Part of a small language model's weights: 2 heads of 64 (1 for keys and values).
MLP neurons of a small language model. Each row is named by its layer, matrix (up: input weights; down: output weights) and neuron, and shows model dimensions 64-127. Each number is 128 + 32 x the weight over its row's rms, rounded and kept within 0 to 255.
After each neuron's rows, "fires before" lists the tokens most often just after its 100 highest values on Wikipedia text that the model never trained on. A number after a token or word is its count.

L3.up293 [153 102 112  82 101  63  92 116 130 149 171 162 100 145 152 128 139 112 223 163 133 115  72 175 139 168 206 112 162 106 150  88 112 150 113 128 109 143 172 120 162 125 114 121 207  63 140 132 104  86 162 116 149  97 152 110 143 163  95 108  48 165 173 149]
L3.down293 [141 176 110  76 149 144 120 167 155 110  88 117 135 106 128 150 122  98  88 104 138 128 171  93 122 146 167  93 191 115 125 154  91 139 115 136  60 123 110 117 122 184 164 197 149  92 112 114 158  88 160 137 143 141 154  75  48 192  95 129 169 126  78 154]
fires before: "\n\n" 45, "\n" 6, "ve " 5, "of " 4, "age " 4

L11.up318 [102 147 141 119 121 104 114 138 155  79 125 109 120  48 133 137 111 168 129 115 198 145 163 179  80 164 127 133 105 199 166 125  94 101 198 157 140 128 104 130 110 134 146 116 156 125 129 191 149  64 152 205 173 141 137  84  99 128 140 128  97 123 139  87]
L11.down318 [212  98 155 134 162 128 148 130 131  94 124 209 137 195  91 146 145 129 148 156  82  95 100 123 144 158 215 152 123 169  87  56 103 115 109  90 169 114 131 121 132 179  74 141 158 140 149 145 156 127  68 147 113 115 112 143 118  64  83  97 124 129 117 150]
fires before: ", " 28, "\n" 11, ": " 10, "." 7, "-" 6

L9.up259 [165  93 169 109 122 164 103 146 178 172 118 109 181 130  67 133 187 124 109 158 106 126 165 140  82 170  88 158 165 129 146 153  81 133  80 133  65 120 190  84 150  82 112 123 118 186 121 164 110  87 106 146 132 117 145 114 135 136 147 188 115 132 139  79]
L9.down259 [142 131  86 156 126 137 191 146 211 131 109 109 127 144 136 116 138 193 123 116 137 136 109 144  90 110  96 106  77 101 164 160 165 140  98 105  46 117 149 158 114  99 128 121  67 132  73 142 133  95  42 130 187 125 158 160 134 120 149 146 122 134 114 165]
fires before: "| " 21, "|" 9, "por" 7, "(" 6, "m " 5, "av" 4

L6.up222 [121  64  72 141 147 158 169 146 127 125 130  69 140 157 130 133 129 124  74 140 155 142  60 119 162 141 170 172 144 112 191  98 124  88 103 226 156  88 126  87 152 111 135 170 136 106 149 208 160 185 157 162 128 152 113 145 118 124 122 169 111 121 132 117]
L6.down222 [108  97  66 143 183 148 166 167 144 123 132 111 106 160 135 137 119  62 137 145 176 197  66 131 109 120 166 130  99 187 124  89 175 151 133 157 169 101 122 105  24 119  90 141  99 153 162  39 182 108  48 145 144 103 123 125 120 127 155 102  69 133 164 118]
fires before: "s" 19, "s " 18, ", " 13, "o " 7

L10.up2 [ 95 101 132 136 155 139  90 126 142 153 193 107 120 103 138 140 139 138 175 147 139 167 138  79 171  87  98 135 166 153 129 121 131 156  59 101 108 123 142 125  85 125  91 101  96 143  80  78 170  90 201 177 196 135 158 113 113 148  67 189 181 144 116  89]
L10.down2 [140 143 100  97 160  95  94 123 173 184 178 152 155 137 146 165 135 128 129  93 168 122 129 127 148 134 105  80 175 167 131 177 152  93  48 204 149  76 149 102 153 101  91 157 130  90  89  80 179 134 140 179 152 143  70 156  60 151 122 172 146  72 144 144]
fires before: "by " 24, "to " 23, "in " 10, "as " 6, "with " 5, "on " 4

L10.up219 [121 141 145 101  73  91 103  91 115 155 144 219 133 117 128 185 170  72 103 122 111 124 106  91  97 148  81 125 145  81 102 207  98  73 137 105 151  99  99  66 161 117 147  98 103 140 154 125 147  97 105 110 197 115 130 164  96 185 130 100 127 118 123 141]
L10.down219 [135  60 226 153 127 130 146 123 171  61  99 108 141 150 111 104 127 138 161 104 157 117 148 101 149 138 135 129 119  72 122 120 101 165 120  54 149 135  77  89 100 138 151 153 170  86 106 104  71 106 142 156 140 167 170  93 130 111 159 143 127 182 110 102]
fires before: "| " 18, ", " 12, "6" 9, "y " 5, "is " 4, "ic" 4

L10.up272 [131 123  73 178 120 156 203 135 127 121 142 132 118 116 112 130 119 143 133 160 156  81 132 126 132 148  80 150 158  90  78  25 139 119  95 132 196  72 115 162  89  94 171 123 185  85  98 117 233 137 127 161 121 211 123  88 175 190  89 170 154 189 134  81]
L10.down272 [144 117 129 120  65 120 107 147 108 172 193 124 113 109 108 172 166 155 102 165 122 120 142 109 131 110 124  45 147 145 118 174 154 163 129 118 125 118 123 125 167 134 112  99 103 133  57  49  98 122 140 151 150 150 171 133 111   7 126 114 146 169 149 177]
fires before: ", " 36, ". " 8, "a" 5, "\n" 4, "." 4, "a " 4

L10.up144 [127 178 132 141 160 154 127 134 111 143 138 112 147 127 121 136  96 103  92 180 121 125  91 151  57  93 109  86 126 134  95 134 111  98  90 121 143 182 138 107  90 154 124 151 105 189 118 123  89 165 141 134 155 131 148 149 101 167 113 115 169 114 102 187]
L10.down144 [133 124 180 146 139 195 109 162 142 155  86  73 159 122 147 137 122  70 107 145 132 142  51 108  67 172 104 115  87 128 110 115 113 146 113 157 122  80 117  85 178 182 144 140 113 167  95  88 136 149  99 116 146 137  64 190 152 103  97 139 114 157 176 131]
fires before: "ed " 34, "ed" 8, "ted " 7, "ing " 4, ", " 4, "y " 4

L3.up10 [ 94 140 116 117 137 147  84 199 129 169 104  89 161  68 131 117 126 120 103 159 133 123 114 139 134 135 124 118 109 133 115 107  61 158 164 136 141  85 157 144 122  64 171 145 143  78 184 159 126 106 193 117 139  58 126  94 154 154 135 159 159 131  82 139]
L3.down10 [130  84 161 103 126 146 142  79 130 151 175 128 142 139 148 131 114 145 131  54 119 125  92 181 101 116  92 115 121  88  52 129 144 141 122 116  94 129 158 112 142 198 132 107 143 137  59  83 126 103 107  94 103 154 126 164  90 102 171 103  63 137 118  57]
fires before: "\n\n" 45, "C" 8, "B" 4

L11.up260 [133 122 111 164 148 139 131 140 139 131 152 128 158  97 129 133 103 130  73 152 114 164 201 119  79 178 188 127 156 163 183 142 106 126 105 134 141 158 160 142  97 126 102  94 138 103  79 100 103  57 120 130 102  47 161 169  87 174 108 108 200 167 148 127]
L11.down260 [120 104 107 135 150 136  96 108 126 137 194 209 144 136 172 107 102 149 143 176 154 120  97 122  71 111 120 140 155 134  99 150 126  94 100 196  97 123 198 131 131 122 187 151 130  73 126 145 116 151 104 145 162 133  95 159 152  73 137 134  88  89 169  80]
fires before: "ed " 30, "ing " 10, "able " 8, "es " 8, "ab" 5, "s " 5

L3.up271 [ 96  84  42 141 124 135 130 148  80 125 154  29 203 110 148 135 121 141  93 126 101  93  96 118 216  97 163 102 104 145 113 122 179 134 126 130 134 155 167 131 146 137 188 101 166  85  86 138  91  72 121 179 168 148 147 133  89 114 162 190  96 160 126  99]
L3.down271 [ 88 145 125 120 153 123 107 122 110 196 134 156 161  88 128 114  68 168 128 168 104 118  89 142 106 134 164 141 137 150 170  91 167 140 126 137 187 122 138 135 116  87 133 137 127  91 139 152 135  39  97 121 213 140 168  65 181 111 113 119  60 137 117  88]
fires before: "\n" 61, "\n\n" 36

L11.up279 [118 105  86  75  57 110 116 116 142 179 161 102 169 105 107 110 160 102 174 134 116 106  85 130 117 180  97  96 125  98 164 151 104 143 100 132  69 126 127 100 149 137 158 175 141 117 112 152 125 145 209  93 133 109 181 110 141 126 151 112 159 172 159 174]
L11.down279 [135 148 116 142 118 160 127  75 157 115 100 106 104 141 170  98 103 118  78  88 110 191  98 164 185 107  80  98 126 150 101 127 136 123 135 171   1 205 128 120 112 163  74 148 158 134 183  97 134 127 121 143 129 132 107 113 123 160 137  76  73 100 105 100]
fires before: "\n\n" 47, "born " 5

L11.up213 [143 142  88 161 129 132 106 124 142 163 131 176 108 151 123 170 173  82 113 108 110 155 112 129 158 167 170 146 108 137 121 111 113 139 124 133 112 136 107 146  17 189 100 145 115 151 180  88 168 104 130 107 106 132 164 144 117 117 153  90 140 162 102 159]
L11.down213 [ 91  89 128  83 136 172 156 114 141  97 165 170 172 124  95  90 121 148 101 115 112 108 128 133 173 108  94  96 114 155 164 108 105 130 142 167  83 100 102 174 205 117 129  66 106 154 112 179  85 146 136 118  81 169  82 134 169 158 128  54  90 111 131  95]
fires before: ": " 60, "): " 6, "site" 4

L10.up145 [153 145 169 172 131 137  74 175  92 102  99  87 153 137 137 120 186 144 167 117 112 124 120 147 134 136 163 166 133 155 144 125 123  89 124 132 161  77 109 105 127 131 127 143 116 112 115 178 133 112  97  99  92 145 119 141 168 142 197 158 114 125 135  86]
L10.down145 [147 125  82 139 164 136 105 210 155  93 131  91 155  99 162 150 117 119 120  96 113 128  92 104 165 146  77 164 151  90 119  98  96 121 125 121  85  85 156 118 179 152 125  92  93 126 157 137 151 120 110 197 133 146 155 181 168 109 156 139  90 137 134 145]
fires before: ", " 20, "." 14, ". " 12, "\n" 10, ": " 8

L11.up53 [174 155  91 132 128  96 147  87  79 135 145  68 163 113  84 166 124 105  96  90  88 171 172 184 101 131 133 112 117 108 178 132  85 122 112 100  94 192 158 175 130  95 140 153 163 124 114 131 100 125 120 146 142 106 113 163 151 164 135 105  99 145 118 139]
L11.down53 [147 151 146 160 133 115 184 110  66 197 106 102 158 144 139 112 152 101 114 133 138 134 143 118  86 108 109 186  58 207 149 130 108 111 116 191 107  31  95  91 135 119  93 102  27 149  72 193 140 105 136  95 105 170 122 197 139 143  87 138 111  92 137 177]
fires before: "ed " 35, "es " 11, "ed" 6, "t " 5, "ing " 5, "s " 4

L10.up228 [163 153  64 138 152 143 131 137 142 159 155 127 154 103  92 145 141 190  98 158  74 103 144 124 158 164 115 128 104 163 173 210  48 117 106 123 119 148 190 159 152 144  87 104  91  57  89 137 138 164 143 115 116 138 148 115 168 157 153 195 101 131 121  97]
L10.down228 [135 113 105 115 171 145 115 100 132 122 141  89 121  72 136 116 108 137 167 101 158  77 119 106  91 116 101 131 121 148 100 208 171 118 102 171  82  91  95 137  96 105 146 172 142 143  70 168 151 128  87 151  81  84  85 141 147 167  89 171  90 149 190 121]
fires before: "ed " 33, "es " 19, "es" 6, "ely " 6, "e " 4

L10.up303 [ 78 103 145 129 175  81  93 185 206 170 127 106  84 132  90 165 100  68 105 117 132 134 161 138 176 100  79 131 110 164 146 100 109 150 115 160 120  94 151  99 135 151  59 149 165 127  61 131 182 141 179 142 159 167 110  81  75 103 124 176 117 167 161 157]
L10.down303 [127  97 105 115 212 115  44 178 137  98 133 127  88 165 134 126 152 129 176 113 144  96 101 112 122 148 102 110 147 147 138 138  99 155  77 161 195  87 142 149 174 146 111 157 116 105 107 148 115 132 100 140 149 129  80 102 124 102 119 138 154 135 140 196]
fires before: "by " 25, "as " 23, "in " 10, "for " 7, "to " 6, "on " 4

L10.up104 [134  82 113 131 150 115 119 175 136 128 107 102 153 145 169 158 143 116 133 195  78 152 136 110 135 182  94 127 133 131 180 161 107 143 152 128 124 102 166 112 164 135 160 160 173  96  72 144 156 152 127  99 165 107 162 110  86 185 108  59 210 127 152 140]
L10.down104 [167 149 141 103 137 128 147 113 161 108 111 209 165 160 174 162  98 113 117  88 133  88 137 128 173  89 201 125 117 155 135 140 140 125 123 107   0 201 129 129 140 104 133 155  87  77 141  97  94 145  63 144 133 126  92 145 125 114 124 131 131 105 136 100]
fires before: "ed " 36, "ing " 8, "e " 7, "ed" 6, "ation" 4

L10.up181 [116 151 148 205 121 102  88  82 121 112 199 119 195  48 143 139 142 108 158 171  55 122 100 143 147 116 165  83 139  89 105 189 180 121 147 151 173 145 135 142 117 134 140 139 140 120 202 111 123 179 109 126 129 150 129 126 100 112 115  88 141 214 140  93]
L10.down181 [189 119 114  80 129 123 109 128 163 115  86 141 141 144 150  75 160 112 129 135 154 152 141  47 120 156 142 105 126 104 165 108  89 115 136  83 162 102  84 111 106 147 173  98 119  93 111 151 104 152 169 120  80 119 107 154 220 143  85 101 186  94 150 184]
fires before: "ed " 15, "are " 13, "th" 6, "are" 6, "s " 5, "/" 5

L5.up123 [150 156 134 127 116  44  98 115 171 164 131 101 153 163  93 127 202 151 168 130 154 114 129 136 142 114 185 132 118 139 131  86 149  95 147 126 122 143 171  92 150 215  75 129 106 176 101 105 104 114  85 117 153 154 129 149 174 130 144  77 104 109 153 154]
L5.down123 [138 150 152 171 169 156 115 114 153 119 113  86 156  57 210  82 157 165 157  95 111 101  88 150 155 170 181 150  87 123  86 144 157 161 156 144 125 133 195 113 127 130 100 165 127 123 142 165 126 105  86 128 122 158 139 127 132 117 111 146 105  53 179 145]
fires before: "\n" 54, "\n\n" 42

L3.up107 [ 82 186  34 178 128 119 147 108 156  87 116 119 161 139 111 156 147  93 144 168 109  43 153 126 118 174 150  96  63 138 188 104  82 147 135 145 127 143 131 119 112 134 179 115 112 128 107 147 128 140  91 176 134 150 136 111 147 160  73 108 148 162  97 127]
L3.down107 [131 143 193 102 191 156 135 104  99 151 150  95 105 139 106  88 143 124 147 114 156 166 146 123 126 120 126 136 109 169 136 144 158  90  96 122   0 111 124 130 142 144 120 128 144  97 148 113 190 177 124 131  99  88 146 105 127 123 102 120 137 114 121 151]
fires before: "\n" 39, "\n\n" 36

L11.up315 [ 80 125  80 140 133 149  92 143 139 130 132 130 134 116 133 137  91  46  84  69 167 103 161 152 151 194  42 167 140 175 104  93 153 150 146 155 162 108 127  91 101 169 174  64 158 152 101 123 112  88 147 179  86  87  97 150  96 185  57 142 144 136 144 168]
L11.down315 [ 95 105 111  98 122 144  96 153 105 122 133 107 108 124 141 156 162 138  56 134 150 100 165 128 110 130 135  89 120 169 119 125 141  66 100 184 126 117 129 117 144  67  92 159 122 122 136 155 155  93 127  61 189 170 150  86 132 183 155  73 178 105 128 120]
fires before: ", " 21, ": " 10, "ed " 9, "ab" 4, "ted " 4, "to " 4

L8.up43 [ 90  83 151 138 154 202 120 157 131 110  96 138 146 156 123 133 142  80  43  86 175 151 108 172 150 202 141 147 125 144 123 114  85  65 144 101 112 130 121 148 168 145 128 154  76 138 130 195 110 116 131 127 133 138 187  80 101 139  82 124 134 147 172  83]
L8.down43 [ 86 152 114 121 173  90 154 103 212 173  94 146  83 125 116 166 128 196 100 129  91  98 151 129  86 169 100 112 107 124 155  98 100 114  97 121  31 170 123 148  81 160 213 132  68  89 177  99 171 154  53  72 127 127 105 147 145 130 132 135 126 131 109 151]
fires before: "| " 72, "et " 5

L6.up108 [ 90 169  92 185 139 153 102 116 148 128 169 109 122 122  95  90 141 149  91 138 106 126 165 108 119 144 123 102 113 137 103 176  75 135 111 131 186 174 119 144 140 129  57  56  67 179 126 170 152 131 158 133 114 157 141 141  97 206 139 137 120 167 137  63]
L6.down108 [123 112  77 187  79 107 110 156 138  99 138 115 108  97 127 191 122 173 196 154 100 130  72  70 124 136 109 198  89  99 102  96 174 135  91 138 144 100  81 134 122 150 129  91 139 130 151 165 116 101 102 137 145 120 185 103 114 100 116  67  99 114 160 143]
fires before: ", " 19, ". " 11, "ized " 7, "." 7, "iz" 5, "-" 4

L3.up72 [139  85 123 148 199 136  98 168 108 120  72 118  90 185 193 165 122 143 153 118  78 122 104  64 118 136 139 144 104 150 148 137 120 153  86 158 133 102  61 111  50 157  88 231 145 131 163 105 125 143 132 115 206 128 127 142 100 181 119  97 118 106  83 185]
L3.down72 [ 88  88  94 110 163 128 134  53  91 132  64 126 146 206 142 168  99  59 130 116 113  80 182  87 123 156 117 144 123 118 180 100 126 109 159 140 149 103 135 134 123 139 108 178 152 111 116 162 121 175 100 146 174 111  91  89 123 125 111 142 138 104 131  58]
fires before: ": " 45, "i" 7, "igh" 5, "ed " 4, "by" 4

L10.up152 [107 119 128 154 193  83 103  91  80 174 158  65 151  58  92 130 105 219 105 146 119 148 158 132 155 100  84 141 135 173 168 117 141 116 170 146 121 131 150 158 156 151 124 184 162 155 109 124 142 182 139 164 152  60 105 106 116 143  46 148 208 181 115  92]
L10.down152 [112 118 152 165 132 137  94 134 111  91 121 119  97 137 158 147  84 144 170 124  80 149 133 108  92  89 106 110 143  76 115 136 122 149  75 135  83  28 153 132 157  95  92 103 128  53 113 164  99 142 112 136 106 140 120 160 122  84  37 118 148 174 143 119]
fires before: "ed " 38, "ment " 7, "e " 7, "or " 7, "or" 4, "ors " 4

L11.up183 [151 122 128 120 137 145 103 158 131 104 106  76 123 136 120 135 115 168 136 148 122 139  89 168 167 180 167 100 146 158 140 174 125  77 101  87  53 135 136 159 103 184 126  28 139  92 129 142 115  73 120 146  93  70 144 115 152 192  99 161 108 180 125 173]
L11.down183 [ 99 143 146 132  99 174 139 113 215 105 131  89 181 146  71 142 131 124 115 166  94  45  65 123 130 109 181 165  98 114 163 114 117 143 167 127   0 123 130 133 157 146 126 137 130 115 164 166 159 206  98 120 165 178  88 104 118 147 163  90  96 150 116 136]
fires before: ", " 38, ". " 29, "." 8, "==" 7

L3.up49 [130  90 144 151 139 150  89 133  56  47 129  84 152 143 153  73 130 134 120 161 130 134 123  65 166 127 148 170 176 155 130 122 108 141 139 128 119 122 137 115 145 138 133  95 159 148 166 133 117 163 131 113 125 166  93 114 119 112 102  92 151 103 158 132]
L3.down49 [177 111 129 151 147 147 108  91 177 155  89 104 145  66 152 125 159 141 117  98 175 119  59  89 168 112  53 155 114 121 137 110 171 129 126 102 166 104 107 140 117 113 152  87 137 166 135 158 136 206 146 131 152  86 113 141  94 149 151 129 131 152 105 130]
fires before: "s " 78, "t " 4

L11.up277 [ 39 177 161  89  98 110 101  88 154 163 129 132 151 159 151 158 160 105  76 172  91 112  73 161  80 137 144 163  83 110 153 146 125 110 119 130 117 102 126 226 100 143 120 154  77 166 160 157 114  68  92 112 137 167 149 159 163 175 135 147 139 132  88  54]
L11.down277 [173 116 123 157 180 144 130  58 165  89 160 145  52 115 108 118 156 145 103  83 110 142  90 102 169 199 105 147 153 172  94 154  99 147  96 132  85 114 140 140 139 122 110 120  86 137  81 148 180 146 143 101  87 134  93  67 128 160 149 154 143 128 123 150]
fires before: "| " 19, "N " 15, "E" 10, "," 4, ") " 4

L11.up93 [146 162 127  42 146 137 142 188 159 169 115 134 128 119 100 142 122 148 123 121 138 104 120 174 121 196 192  94  87 117 146 117  91  77 167 160   7 130 110 138 142 143 143 170 103 168 170 107 115 172 159  79 165 162  83 119 117 210 103 156 145 129 141 136]
L11.down93 [114 135 141 116 144 134 178  78 120  97  98 153 177 164 105 105 149 127 140 143 109 101 110 143 129 151 137 141 131 117 120 119 179  74  90 110   0 126 123 144  92 136 138 129 109  96 189 177  74 126 115 143 149 160 134 174 130 112 116 110 178 133  74 162]
fires before: "| " 59, "M" 4

L8.up134 [121 125  57 103 141 116 107 150 104 166  82 139 175 108 144  95 113 124 106 151  87 130 148 104 167 145  92 124 153 147  90 127 120  49 132 119 168 171 161 135 146 118 171 134  99 135  89 136 132 228 179 166  70 166 134 132 154 160 103  94 136 111 142 122]
L8.down134 [114 121 104 171 198 142 112 141 160 136  86  97 173 152 156 171 140 111 164 199 119 148 157 173  74  97 135 143  97 128 134 122 169 176 103  95  97 132  85 122 165 164  92 157 128 153 180 131 142  69 158 144 131  58 113 110  88 168 137 146 102 139 140 140]
fires before: ". " 16, "ing " 11, "ed " 10, ", " 8, "en" 7, "y " 6

L3.up310 [127 172  47 143 136  85 110  92 186 112 147 134  98 141 193 161 116 124 160  99  96 126  92 126 167 137 125 116 120 127 119 156 121 109 105  96 211 182 177 121 127 128 124 154 190 164 162 150 131 185 154 142 104 183 118 133  94 154 119 126 100 161 140 131]
L3.down310 [ 79 145 108  70 133 168 138 144 112 139  77 158 149 148 157 157 148  95 111 169 121 119  98 148  95 132 106 178  84 162 130 145 182 155 123 166  85 104  95 104  88 176 130 156 169  63 174 113 110 127 119 146 128  83  62 111 101 109 141 112  81 117 147  93]
fires before: "s " 37, ", " 19, "ing " 6, ")" 5, ": " 4

L8.up55 [102 141 103 170 133 155  74 154 145 162 125 145  52 118 161 153 119 119 115 136  97 118  64 152 129 133 121 124 128 181 113 145  70 119 130 111 138 122  30  80 108 134 127 107 161 156 160 107 159 151 151 111 132 131 161 140 115 160 143  93 197 132 170 177]
L8.down55 [158 115 129  96 113 128 112 202 145  92 113 110 147 123 155 109 167 133 144 147 120 169  90 129  97 132 136 136 142 126 122  73 116 144 109 100 127  91 155 109 151 139 107  57 141  99 122 169 148 124  69 136 102 169 133 157 192  75 163  90 112 141  94 122]
fires before: ", " 31, ". " 8, "." 6, ": " 6

L6.up292 [164  59 123 131 104 125 113 145 130 141  83 172 188 153 105  72 125 125  47 160 170 115 153 140 123 214 141  98 131 176 186  49 104  86 138 133 158 186 167 155 175 157 148 146 113 108  74 134 146 157 107 124 117 167  59 154 106  96  96 159 165 148 119 115]
L6.down292 [155 117  86 122 186  77 182 107 154 204 162 125  87  91 136 109 133 141  91 112 156  83 100 132 118 114 128 147 109  94 131 170  57 145  75 114 113 101 130 133 119 114 140 103 104  44 145 133 131  89 121  93 128 103  43 130  97 104 117 174 121 175 161 121]
fires before: "| " 27, ". " 7, "|" 6, "ah" 5, "." 4, "i " 4

L5.up289 [122 121 116 164 137 139 127 166 137  87  74 146 155 173 133 170 170 154  92 185 132 167 139 144 149 125 153  63  94 156 135 178 126  65  91 146 101 151 126 113  94 159 161 123 113 113 175 173 152 150 124 181  71 135 123 146 109 160  89 168  93 122 121 147]
L5.down289 [117 137 150  70 134  81 141 215  85 134 149 191 149 211 193  87 106 141 176 132 176 122 102 148 132 155  81 126  67  67  95  98 143 161 141 103 109 100 147 140 160 174 136 127 144 119 107  92 163 157 143 116  88 141  64 112 149 100 151  94  75  50 131 190]
fires before: ": " 17, "y" 16, "ical " 10, "(" 6, "ic " 5, "." 4

L3.up83 [169  68  79 144 121 107  87 123  99 170 122 103 137  92 136 139 127 108 133 156 152  68 139 113 125 111 108 151 108 131 141 165 161 147  79  26 108 140 175 165 129 124 170 169 144  74  71 124 114 149 153 160 150 174 130 117 145 121 132 144  80 165 130 123]
L3.down83 [ 86 137 115 125 132 134 147 135 148 197 128 107 142 114 140  90  62 101 123 140 185  86 118 131 157 134 152 147 205 122  90 111 123 141 117 126 179 142  97 113 102 111  72 141  71 136 128 140 180 155  95 149 180 103 109 129 121 157  92 125 164 130  84  71]
fires before: "\n\n" 27, "ow" 9, "ly " 8, "l " 6, "o" 5, "ic" 4

L5.up164 [106 105 120 180 166 118 115 146 193 113  91  89  97 158 114  70 162 117  62 113 107 120 124 148  90 159  49  95 183 136 131 127 140 126 117 157 174 128 187  88 116 154  96 157 147 112  79 133 183 170 116 153 142 125 111 100 139 144  84  93 159 125 108 122]
L5.down164 [139 125  97  75 106 136  92 151  79 103 186 160 172 115 179 147 145  98 163 187  90 117  94 152 165 162 160 132 110 160 154 145  86 139  79 107 126 143 121 167 124  74 157 146  72  57 159 108 109 102 166 100 161  89 185 147 126  84 147 122 109 179 150  99]
fires before: ", " 32, ". " 10, "." 8, ")" 5, "\n" 5

L5.up92 [ 89 170  78 197 104 140 112  75 183 136 192 136  80 133 161 153 130 124  91 112  85 127  82  56 126 106 110 170 172 110 115 107 108  96  90 135 173 133 151 148 141 147  94 140 115 132 171 172  92 146 181  90 100  98 130 123 107 163 147 139 125 141 201 154]
L5.down92 [115  92 147 136 151 133 124 160 146 123 102 126 200 134 148 123 137  98 130 173 188 140 121 163 113 123  84 182 129 122  99  75 177 208 126 170  86 131 131 143 186 155 154 150 106 154 153 121 157 123 103 108 188  86 123 160  90 112 114 131 151 146 192 169]
fires before: ", " 19, ". " 13, "al " 9, "s " 7, "." 5

L8.up176 [149 124 114 122 122 130 124 110  91 133  72  70 151 130 164 142 182  93 102  93 106 146  89  92 136 116 172 104 113 141 167 106 134 169 128 125 108 161 181 106 216 151 142 147 150 115 138 115 106 160 165 116 110 111 172 188 186 162 112 134 161 146  75  78]
L8.down176 [ 94 137  97 122 148 159 119 144 109 114 140 119 153 106 185 129 149 138  79 174  96 108 118 126 158 135 172 125 107 143 104 109 172 136 148 144  94 132 173 125 119 142  95 196  98  97 130 206 147 121  90 161 186 145 194 165 116 121 141 107 111 127 142 108]
fires before: "\n" 55, "\n\n" 23, "o " 4

L6.up261 [125 203 149 144  83 121 149 166 131  58 122 180 141 143 156 181 159 161  47 156 116 121 176 121 109 102 130  71 128 129 133  99 131 108 130 139 149 130 133 106 140 118 139  71 162 136 151 185 175  93 184 173  58 102 156 141  44 169 111 203 119 160 148 114]
L6.down261 [118 127 125 119 158  91 124 128 146 114 135  80 145 179 146 145 119 185 156 134 166  97 146 121 110 200 107 167 186 103  99 156 131 171  99 103  61 128 105 181 117 127 154 175 145  94 127 134  73 117  89 147 111  47 107 179 148  86 100  82  59 140 118 159]
fires before: ", " 35, ". " 22, "| " 10, "." 7

L11.up138 [ 92 130 164 131 142 136 113 123 121 115  75 145 125 114  99 127 125 155  97 127  93  85 125 113 122 145 103 153  73 146 151 127  96 111 107 101 160 125  92 193 120 121 135 119 136 110 132 145 175 162 191 179  98 127 131 134 136 156 113 140 157 139 214 117]
L11.down138 [114 125 158 159 113 111 112 124 163 175  78 179  59 135 121 164 102 157 105 108 111 146  90 109 109 151 148 153  86 154 112 148 131  97 114 106 137  76 123 144  98 148 127 133 166 120 118 130 187 150 199 192 146 203 155 144 127  94  83 106  65 127 120 160]
fires before: "| " 46, "–" 12, ": " 10, ". " 6, ", " 6

L9.up271 [129 152 116 157 103  99  78 155 119 159 176 127 118 223 144 126 160 122 186 177 121 135 164 125  98 140 185 128 108 196  71 157  38 104  74  88 122 157 176 126 153 176  65 146 124 139 119 155  99 121 151 118 133 134 127 113 108 111 123 135 106 194 163 114]
L9.down271 [131 141 129 132 101  87 155 115 139 125 107 182 130  92  79 148 103 160 122 135 115 162 157 144 151 130 150 172  96 112  84 166 149 134 151 151  94 139 142 122 137 167 141  59 149  96 112 114 140 130  75 105  90 111  30  97 190 159 140 144 123  93 154 176]
fires before: ": " 24, ", " 13, "\" " 7, ". " 7, "." 6

L10.up245 [ 77 141 122 113 131 150 103 101 118 156 217 181 120 124 146 168 136 169 124 149 109 107 107 145 147 148  97 133 148 180 114 161 120  97 110 134 123 174 134 157 109 149 160  63  66 130 109  93 135 121 132 197 155 166 143 121  82 132  84 164  92 117 102 120]
L10.down245 [106 140  91 121 139 121  84 181 127 122 105  72 111 126 110  95  95 101 153 175  88 147  89 111 106  89 155 176 105 164 104 109 160 160  99 138 111 120 118  56 174 130 135 156 126 147 122 109 105 119 178 129 110 109 131 114 151 157 126 117 149 124 156 149]
fires before: ", " 16, "==" 12, ". " 10, "s " 9, "." 6

L11.up32 [178 106 148 140 134 167 126 148 113 166 129 123 133 138 101 137 122 186  95  78 115  98 117 169 133 115 144  48 118 157 137 210 120  94  69  65 134 129  91 153  90 124 173 164 122  91 163 144 102 133 140 149 106 112 127 126 119 166 148 187 109 140 178  78]
L11.down32 [103 127 171 137 100 145 165 156 166 119 155 139 152 174 134 111 110  71 106 139  93  60  86 119 119 122 109 180 128 168 114 172 135 145  69 160  91 164  75 113  93 152 136 115 199  93 114 153 109 186 136 113 110  99 134 135 143 168  84 159 123 183 161  62]
fires before: "ed " 16, "es " 13, "e " 13, "en " 8, "es" 6, "e" 5

L3.up230 [ 83 122 144 148 103 170 122 170 135 116 148 141 158  94 151 136 139  87 136  55 111 132 176 132 113 101 189 110 187 112 139 135 121 115 148 112 161  87 156  95 170 127 167 105 130 127 113 169 130 142 117 115  96  70 145  54 137  83 105 134 130 174 144  94]
L3.down230 [104  91  77 149 121 191  64 132 143 111 130 179 124 128 159 149 159 179 130 120 109 117 102  75 107  94 131 139 126  86 126 102 174 127 144  71 142 127 144 159 161 142 146 118 115 105  79 138 179 149  90 130 196  96 114 142 180 128 172 132 123 129 170 176]
fires before: "s " 43, "ish" 7, "ic " 4